Weights of a small GPT-style language model, trained from scratch on English Wikipedia: 6 heads of 64 (1 for keys and values), vocabulary 8192.
MLP neurons of a small language model. Each row is named by its layer, matrix (down: output weights) and neuron, and shows model dimensions 96-191. Each number is 500 + 50 x the weight over its row's rms, rounded and kept within 0 to 999. Numbers have three digits each. A neuron's up and down rows have the sign that makes its largest values positive.
Before each neuron's rows, "fires before" lists the tokens most often just after its 100 highest values on Wikipedia text that the model never trained on.

fires before: "of ", ": ", "in ", "- ", "the "
L5.down626:490508587607513586537479532440488493538489485508474494523556504396528542557464558432535503485461526510546467543404444487510515513463545487441454462437480465505477479601509475562451447451529643535463452520452503539579494431563507509457434554582428495456511507505550511508526594525534348392

fires before: "the ", "| ", "on "
L3.down183:570442471529443460503534535491479564510515493605432462465545481564467554544462504492495514489395583530503480555532563473469515544514398495481520595451481421465527495588497483474448553367510369464500541455523566581480445481402534486459492525497515479422491508510377491405504521508466559451

fires before: "- "
L5.down972:595488549520567449514440490460506587487611382478504551544454552554503447473476524486511521467520555525473494489504453468528442562571470540531562541514473482509501552541523544464508534669415491468545509457459438579461463416589454517470479499481457572446533444511598440482513458471531578490

fires before: "of ", "in ", "with ", "as ", "against "
L5.down903:440474515508498509476493515555537561475408518481502555489567445475560480423451424513522479449642481504621535521581522457613565514488475531581557447541558471532496465504479464518501575424515444464494540572470520509549496607498482500523486573518398404512498423588469521452526581473506479478

fires before: ", ", ". ", "\n", ".", ") "
L3.down257:427487486534539515492533463492507517492588503518494469501405525440583439554481466566498424465246403518452467518475563480550523389565488528470487490638524452405574422564496505543577459526522436444576523517501492467437483514521518498513553545452543454515457474457539451419504467526511492511

fires before: "| ", "==", "In ", "He ", "The ", "== "
L3.down167:532555469470464497474555544442540570430456517564585539518689542479499516564519529485522488441771521527435531565487552514483546551489513432494509512432517506549508515455489478579531539554462542476426472513454474507490571440541594451515564506491454568480509440540497541477387510469529499136

fires before: "| ", "===", "- ", "==", "Women"
L5.down721:526546438502474441525493543481424538517399580457637478494468502420546505545473565468440489550568523529514432485543538564609508457386469464396578505487498509545429527407443475500494572428520532510391501522459492609510547426533460505533476493513482431502531526486540528586493501451456470410

fires before: "| ", "|"
L3.down885:566496505418502495565498519406450579542493435552587484483524470537491476586532500570449545465572479492486492524446415646530491472514520483508535513377473479419546550536557494463484513450471609505516528438480465524455587506616531599502397565439590505523410514534492507475621420556539430476

fires before: "9", "7 ", "7", "9 ", "6", "8"
L5.down814:438515451495507637494489399568505545460421534417510477546491460523478407460498501466583491582329617492541440549622543543426539499551539431502473473514502518557488480553453468448530563493503428498475558449536582518528546436450543537445399450516460562535506573522551455411534488550553422650

fires before: "\n\n", "s", "C", " "
L3.down878:533444531470428558549487533526460455483467490540450619450563526432482397447475484452548539543432498595485326515561556509492585624502499449440589500528471539516481514516435365555489534463440493496444483446469534479508421468491441453515530505483465458492570500542472472590512423545499465611

fires before: "s ", "\n\n", "\n"
L5.down72:606412486479607459486557526483493475547490511461406427466524432438555540464548497510559527572352598522482403537522504534507438499479481539559553490561534599478463593499462514569419489491465482447559496517475479498535531498500501495505501474454565537518413564440460548437447524531490463528

fires before: "\n\n", "a ", "m", "ic "
L3.down90:440492598569457407534412534540404565466517566490496529530543388480521425451520527539384513541557529377517493511435474506490491568443562495515600471459465665479481478515512564511498505546498445488527484497540475504460454534514545525498466524502490455489514586540469472470553525498513562416

fires before: ", ", "\n\n", "9", "3", "2"
L3.down40:508515556425491459456417495396506476457390469539480505571530463416505500409545505492516543538390410470454533477526500558497491523454454465566460538545423496508522444461467496437423436556437525525540406494530482432447388536423497486436438519485495516488471483604444507549506455609509482392

fires before: "0 ", "1 ", "2 ", "3 ", "2"
L3.down708:592591395559499491570514661546573463556518452596521548503490439570547564525467506453463427609434642613468525425594583556479529557555557474550479557396481487425564542500423434525455460482513483421549496438490460543478496579491449505449488517518500447487443459513582513588562466508562511500

fires before: "| ", "The ", "- ", "==", "In "
L5.down601:537473584508478563571516484523499552482456459448477488429470456497505479514509488531463517450016505533524499462505448523448571495462501563466520483531482490469532516467503599454545487471488519489484480392477491429467536522452453404422614536418496503508512486490537535478487488508429445734

fires before: "-", ") ", ",", "(", "."
L3.down594:404480526578444521469455495523465589426567482546491514497592439468543505474467502477568480495429433552455545520497540553465567471398507479520439460414487488531562455448472435512457487483579449465457499438419512460586504513516489473547512500447501468520523492475456418573434469578548461379

fires before: "| ", "|", ": "
L3.down168:434675536522457494456560499533486467493462452485479536458493489596439534510544469515498560438487623519458620468469436557538453480433514478516534510494493633470534495568483568495577452503501471566471510449537468481514561401503535488529444510499453483533483444447497519549550441529609483361

fires before: "- "
L5.down418:483544520423466449488421466499521529606567504529504478557529477520410392529530535526578505417379477391536575545475464475517482497442458559544433479559454544441576512553462487552411520450510497417520480454474479519526510546512532503495393358482493522409378468520519453330411393472518532431

fires before: "| ", "d", "(", "col", "or"
L3.down634:459575484479556584426492521602502577406384501486546565546538495461458486447528505479339575570698486571515552425457489489522482627428515516606569457544464524502493531508457474476473513452578470538488580504457561448464510447496484526509528503533416436622471548594529526464497420536449472443

fires before: "s ", "t "
L5.down841:421485524490573454527425472560498502464492499486455426470577450484548472522484518500478473537471460489546513549527570567580495570531496514513542463582430537508566457506488406426595438449547422502557546538521570552529514394554529486504599451520491416456463548493480550530464521397545443486

fires before: "==", "== ", "In ", "The ", "==="
L3.down472:464479536501534512530473489515519551468556483491551505478533539517509484482520484515520476495907552466456502512464487455549518510423556508477481536520552528608475489458512550540510494522475460446487448416447525484525487458551568426545488532448502501437483504532513520528460454501502499000

fires before: "0 ", "4", "0", "2", "7", "3"
L3.down200:525508464437539498505578531561538538556493524393461400462560494498608580522499495454429514492563492480489544567607539521642515479515450441489578491397449510495399630536488532516489503518523470424469485552494517519553534465547529504482518481510453508482503472500622528464500529508594500519

fires before: "| ", "and ", "ai", "(", "by ", ", "
L3.down428:473527483432460372448472620448486508431511527506573484532485422438591464435551442639549556502378579476521583598441534508447516595443506444504428402504452490454420523499519422514474615513432419497491411553568581448628511524569534572478476541466507559466479478534458560478477518522499564527

fires before: "\n", "\n\n", "; "
L5.down273:464521563504451483625506510499442606466585491508495528453445519465518417423486461582520510526439459444539509487433557481545504491519495569581477538400466481479537518503414492562562553454537547455534422550485468568458506501521542451605508492559423533552464517525533468485468594494482447601

fires before: "- "
L5.down22:522427536514498475533557503539493438459481473594510498468576561435411455463469463509585535484623347533427548538490492527595402532451447472514500484532440557492563457458501468482415509539506406510490563498451566503466513513496439518402524515405604462552490597458429503499614532448394638513

fires before: "\n\n", "ul "
L5.down8:368578559424537506554511545483550460494554496521599545505494517560524598465448439503555581462411533505408582488550526477543457498576481476564511507638573501497489485519533523469588466504428490562517467396459524538508457583544371627512550517467544516513471471465564504510488503433508515576

fires before: "- "
L5.down753:504538453521513493527512496493473489551521552564474517536397406508500488439424531444459539477573385520556539481418512570506457488456537463553464429480441507523490581453488502479564516583585565545508548464436523577485487520479447552491601443553417508570622561470497457549477562519492445531